Weights of a small transformer language model.
Size: 20 layers, width 640, 10 heads of 64, MLP 1728 SwiGLU, vocabulary 8192, 110M parameters.
Architecture: RMSNorm before each block, rotary positions, untied embeddings.
Training: a variant of Muon for these matrices, 835M tokens.
MLP neurons of a small language model. Each row is named by its layer, matrix (gate and up: input weights) and neuron, and shows model dimensions 320-447. Each number is 128 + 24 x the weight over its row's rms, rounded and kept within 0 to 255. A neuron's up and down rows have the sign that makes its largest values positive.
After each neuron's rows, "fires in" lists the words (lower case) most often at its 100 highest values on Wikipedia text that the model never trained on.

L4.gate298 [152 117 146 130 104 111 119 133  78 108 136 136  78  95 116 159 120  90 150 145 165  90 126  72 122 103 108 158 147  87 119 147 134 153 138 156 106 119 144 148 138 115 107 137 130 130  97 135 109 147 129 141  93 138 104 139 154 112  95  94 143 130 118 115  93 153 132 139 154 141 137 126 117 124 129 147  98 105  79 131 146 109 110 106 113 119 131 118 151 106 102  95 118 130 128 111 125 138 130 130 100 119 137 157 123 140 117 125 134  87 159 123 122 193 148 137 124 186 133 146 150 100 130 125 140 102 155 116]
L4.up298 [141 153 119 163 134 131  96 111 119 135 126 134  87  91 156 173 106 122 141 126 143 140 102 126 171 132 110 154 159 115 128 142 168 115 122 123 128 143 104 115  81 165 124 162 134 161 131 112 133 131 127 120  99 113 182 116  83 114 122 127 103 157 176 140  64  72 112 130 111 172 159 114 135 130 135 157  97 116 130 111 131 128 132 103 114  84 135  91 138 110 121 130 132 122 171 127 137  50 135 135 144 124 132 154 159 123 147 131 157 134 138 121 112 119 116 116 155 173 109 116 118  99 120 134 124  59 148  92]
fires in: "joined", "succeeded", "founding", "into", "replaced", "addition"

L8.gate1384 [134 103 146 116 117 128 147 147 159 127 134  94 142 120 160 110  98 109 108  98 189 134 124 136 119 147 118 121 154 113 132 135 124 147 137 141 102  70  98 167 122 149 150 104 152 125 105 166 114 141 127 121 105 137 121 129  98 145  95 115 132 163 121 110 204 129 119 123 151 133 124 129 119 190 136 102 142 126 134 143 145 139 104 165 117 151 177 132 142  95 148 138  84  90 142  91 110 148 164 164 157 129 120  85 134 124 127 142 132 155 162  96 118 117  90 138 114 106 110  78 133 115  94 157 142 100 148  71]
L8.up1384 [140 146 158  90  95 138 155 137 105 139 125 126 123 143 161 112 130 171 119 135 126 187 148 152 109 137 133 100 133 137 108 105  83 134 122 167 151 131 159 135 119 123  83 116 107 138 162 179 134 115 143 115 100 134 106 120  84 109 109 101 152 121 183 122 153 118 136 152  92 142 144 128 116 102 151 117 129 146 119 182 121 159 125 108 105 110 136 129  90 126 131 130 129 160 139 144 102 101 181  66 105 134 155 114  91 125 178  99 117 138 123 147 144 164 123 142 170 121 125 125 136 167 139 100 130 126 131 130]
fires in: "other", "as", "others", "and", "also", "addition"

L2.gate177 [ 93 145 132  99 135 109 124 141  98  99 152 116 149 127  93 118 163 157  90 116 116  78 138 139 150 143 164 144 121 144 167 129 105 127  85 127 147  99 171 135 123 124  90 145 128 140 154 156 140 109 146 131 110 115 133 151 102 114 139 101 135 123 138  86 143 155  95  72  93 124 127 127 124 136 115 104 138 174 117 125 159 145 164  99 110 150 114 160 138  88 144 148 170 171  87 130 104 178 149 143 125 122 115 181 161  73 123 149 110 126 150 128 112 110 105 113 128 133 125 146 112 103 114 124 169  69 112 110]
L2.up177 [117 121  51 123 161  77 119 105  79 110 138 130  79 159 167 159  62 111 134 119 118 136  77  95  95 138 125 146  79 139  98 143 144 126 109 123 120 120  94 157 157 111 124 143 120 159 165 153 108 144  95 127 127 143 154 107  96 134 160 143 147  96 129 141 136 146 104 147 125 154 131 164  84 127 128 158  83 129 103 119  92 154 108 125 156 146 150 137 101 146 112 150 154 148 151 123 158  96 118  87 155 120 154 157 140 108 111 105 119 121 129 131 110 118 143 157  99 125 123 128 110  97 118 156 137 125 104 108]
fires in: "during", "such", "following", "finishing", "publishing"

L2.gate1049 [ 92 104  78 154  80 131 121 117 103  85 111 126 125 138 119 113  74 172 161 161 113 160 111 167 119 149 171 128 148 127  78 160  98 150 154 111 122 165 101 104 127 136 154 107 105 104  96  77 138 135 145 148 145 148  94 133 107 142 143 104 102 142 156  95 115 123 136  93 149 128 104 137 144 133 111 134 136 124  87 119 128 149 166 110 142 121 104  98 140 138 134 161 131  95 143 148 139 117 122 130 120 115 104 135  93 112  95  83 151 145 145 148 119 114 122 118 119 110  77 128 102 139 134 100 103 135 113 110]
L2.up1049 [ 67 124 115 135 122 131 172 123 113  97 129 150 126 128 151  99 104 180 150 150 106 137 134 153 148 162 153 147 133 117  86 112 145 149 128 127 100 166 124 119 121 114 163 127  57 118 151 105 128 111 133 104 154 148 123 123 110 136 115 143 115 146 167 122 117 126 112 111 141 143 128 116 120 114 113 121 138 148  88 129 104 144 158 120 127 103 114 111 104 120 145 169 156 113 134 110 121 165 113 123 125 140 103 121 122  61  89 141 132 144 102 163 125  94 108 118 131 130  73 138 127 179 118 155  99 160 109 144]
fires in: "local", "village", "community", "summer", "bofedales"

L2.gate1576 [ 93 118 141  94 121 128 142 132 144 114 117  95 145 138 131 143 139 109 148  78  83 157  90 149 118 122  84 141 131 125 112 101 145 159 165 115 190 127 109 149 103  89 163 132  98 112 118  81 132 155 134 106 164 139 148 135 160  88 136 137 139 170 100 116 110 108 117 111 126 116 168 108 120 169 135 123 134  98 144 142 150 160 144 153  81  95 162 122 118 111 123 136 123 134 132 193 164 109 110 163  99 117 133 128 148 140 120 112 143 125  84  72 108 126 141 123 175 113 127 139  84 145 133 179 133 105  76 163]
L2.up1576 [104 128 144 114 137 154 126 101 145  71 136 118  89  87 144 146 154 123 152 100 108 160 112 120 110 120 131 151 117 110 108 136 120 162 151 126 159 107  93 133 124 140 114 153 124 144  96 140 131 125 156 105 155 127 146  98 158  92 144 139 137 145 125 122 118 129 107  87 115 100 183  96 116 131 143 126 139 124 160 169 164 137 167 139  92 135 147 135 139 111 124 137 146 132 135 187 147 110 130 143  79 132 117  95 168 148 124  93 148 126 106  95  91  83 106 109 176 114 128 157 100 142 139 163 144 114 106 134]
fires in: "began", "according", "started", "beginning", "start", "by"

L2.gate110 [126 139 132 139  91 136  98 165 154 140  71 103 165 154 162 131  68 120  88 161 121 105 211 123 145 130  97 101 131 129 144 139 122 111 102 119 137 102 109 127 120 122 144 110 168 131 136 165 177 112 121  88  98 103 118 179 195 149 108 143 129 107 115 103 131  93 167 111 126 126 155 158 162 127 115  90  93 111 103 118 112 138 135 150 114 123 114 114 194 178 122 155  75 145 141 165 115 149 126  88 142 157 131 139 141 106 125 108 129 146 132 144 113  77 118 148 158  90 127 133 135 100 137  92 141 134  87 124]
L2.up110 [ 93 147 125 127 101 143 124 142 127 145 133 160 156 164 184 135 109 130 141 107 137 132 183 124 143 120 113 116 143 137 116 106 110 111 128  88 139  86 126 122 150  97 128 129 175 148 108 188 161 128 129  89 115 121 128 137 170 169 117 127 135 122 129 120 136 123 147  92 144 134 116 190 152  98 107  96 104 106  86  89 135 132 121 184 108 122  85  95 181 156 119 113 116 118 124 162 106 145 126 116 149 148 141 159 127 129 124 118 170 150 141 162 112  63 150 128 170  92 109 139 120 134 149 103 126 151 122 122]
fires in: "some", "such", "caused", "sometimes"

L8.gate704 [119 117  96 131 132 141 138 136 104 164 143 138 171 122 133 100  85 127 134 110 146 141 144 101 111 186  83 138 103 116  95  91 172 179 127 124 158 125 109 142 145 120  98 147 139 184 151 111 112 135 154 132 158 110 169 159 178  95 139 149 129 117 202 152 109 113 130 150 153 134 123 132 121 132 141 119 152 106 137  86 126 149 148 113 110 155 106 139 192 133 114 110 167 123 134 107 122 134 111 154 146 150 120 109 128 105 174 124 118 116 139 103 160 173 128 173 115 136 140 107 114 109 112 131 128 145 117 121]
L8.up704 [167 109  89 167 113 161 122 158 128 161 104 102 140 133 151  93 103 115 161  90 121 106 127 117  89 119 119 145 142 177 132 149 150 111 106 157 114 145 126 113 165 138 125 124 148 167 108  94 142 138 120  88 144  96 132 165 149 134 176 156 140 113 172  94 167 126 115 127  80 131 133 110 112 155  98 127 146 146 119 141 134 103 113 138  92 126 181 132 154 107 124 143 182 164 123 107 129 136 151 153 146 136 103 121 119 129 115 152 129 123 118 146 129 120  85 114 134 136 120  99  97 110 133 138 112 124 123 140]
fires in: "with", "have", "had", "a", "has", "an"

L4.gate1106 [111 116 107 168 109 157 133 131 132 113 100  97 145 126 151 129  72 148 172 159 135 128 132 134 102 166 142 152  98 121 145 142 133 110 147 160 130 159 141 124 132 127 124 127  84 110 173  88 130 140 163 135 194 143 100  93 126 123 164 115 111 123 154 123 100  96 125 103 118 109 166 100 110 121 130 159 134 165  94 128 143 121 118 119 144 135 100 103  98 106 122 107 127 101 127 131 137 108 107  97 115 105 155 134 143 141 159 119 140 112 133 131 107  95 119 145 136 111 145 141 127 169 129 122 150 175 108 134]
L4.up1106 [111 113 110 135 160 138 146 102 117 115 124 150 204 136 135 164 136 116 101 126 120 129 120 126 129 171 128 161 139 137 158  86  90 113 134 151  81 120 146 150 134  97 136 137 157 130 121 127 157 156 202 165 112 121 136  86 111 148 157 144  96 132 112 111 162 162 116 106 119 133 107 150 101 126 111 150 174 166 163 133 177 140 123 161 120 131 116 149 153 107 141 165 130 153 138 113 134 146  85 150 132  93 130 109 146 146 128 139 134 127 149 150 101 147 116 109 113  90 164 145  95 133 142 141 140 115 123 151]
fires in: "first", "originally", "initially", "previously", "once", "formally"

L2.gate179 [108 110 123 182 136 127 105 133 130 172 146 153 121  97 149 150 120 145 133 105 115 129 133 166 116 163 130 110  90 123  97 130 183 125  82 106 120 118  78 101 129 142 165 123 145  98  91 109 168 116 153 109 149 117 127 129 139 112 109 156  93 117 131 145 116 120  72 129 112  74 136 148 110  95 137 104 130 171 115 129 126 132 112 119 170 172 146 127  92 103 117 162 130 106 168 132 145 126 120 143 141 163 146 154  87 131 153 117 129 151 111 133 149 117 152 121 157 111 128  83 122 131 159 129  93 142 161 130]
L2.up179 [ 95 128 104 147 124 119 145 135 116 130 120 172 137  86 109 127 126 133 112 114 133 132 124 180 115 182 158 129  96 143 117 112 173 113  83  83  91 145  99 111 119  98 156 125 151 100  91  99 158 107 126 109 136 132 166 109 120 116 120 178 111 144 167 157 136 126  90 121 150 106 117 150 116 109 147  94 134 142 143 126 132 132 107 108 160 145 129 137  86 140 109 130 138 102 163 161 138 132 122 132 113 170 148 131 103 133 148 126 160 171  87 144 138 154 157 110 164 136 123  93 134 117 153 144  89 112 161 129]
fires in: "william", "george", "edward", "henry", "elizabeth", "julia"

L2.gate1053 [ 63 167  86 126  95 108  93 126 123 135 115 122 121 131 140 113 125 149 178  94 116 156 105 124 129 124 153 108 116 140 184  90 103  83 120 119 137 117 184 131 120 125 118 142 118 136 137 126 115  89  97 128 144 100  77 144 106 119 166  88 118  89 156 119 147 114 121  93  86 126 128 124 173  95 104 124  95 160 149 136 119 160  74 138  75 106 138 163 172 102 148 158  97 128 142 105 127 153 115 136 119 129 142 132 166  99 127 135 156 155 177 142 135 129 125 138 155 142 171 128 144  91 124 106 131 135 170 104]
L2.up1053 [ 88 174  93 142 132 110  87 130 115 126 130 154 119 124 111  85 126 142 128 124 162 121 113 117 128 121 151 118  96 126 181 114  82  94 137 104 109 140 182 110 132 116 115 164 140 156 144 116 150 132 118 119 141 105  69 151  91 104 177  72 129 112 161 160 111 126 103 120 133 145 127 150 144 133 128 148 108 146 164 141 138 136  89 118  70 116 149 196 167 108 147 129 124 128 138 118 179 162 131 152 149 146 135 109 156 128 138 136 135 132 162 101 132  94 104 154 149 124 173 113 146 102 163 114 126 128 166 126]
fires in: "there", "greek", "as", "following", "head"

L2.gate378 [113 125 141 126 156 182 137 137 144 107 148 109 134 127 150 158 158 168 115 200 129 145 149  95  93 133 142 144 110 149 160 114 137 119  87  92 123  78 122  96 161 164 100 141 106 138 145  95 118 142 146 121 164 120 141 160 119 121 138 128 152 139 114 128 130 103 126 161 141 131 129 144 128 178 132 150 156 146 144 115 131 126 108  99 135 141 138 166  87 115 162 128 126 138 158 188 130 159 144 118 165 170 136 172  93  96 118 116 144 154 124 116 141 144 127 137 143 160 142  91 100 113 133 116  99 142 157  92]
L2.up378 [116 105 171 130 167 153 149 162 119 126 125  96 174 115 146 143 103 146 107  93 118 132 177 114 100 133 131 124 133 104 132  98 114 153  98 122 135 137 116  90 134 148 123 120  54 111 150  71 104 135 120 114 171 120 133 155 120 125 122 163 131 151 103 137 116 115 123 140 109 150 105 144 154 138  86 137 123  88 113 114 126 120 123 135 169 124 173 131  96 111 182 121 134 128 114 184 148 143 176 143 149 183 149 179  80 117 117 115 161 116 110 119 118 177 100 141 118 151 141 108 111 143 154 123 112 114 147 104]
fires in: "hall", "green", "school", "prize", "cross", "academy"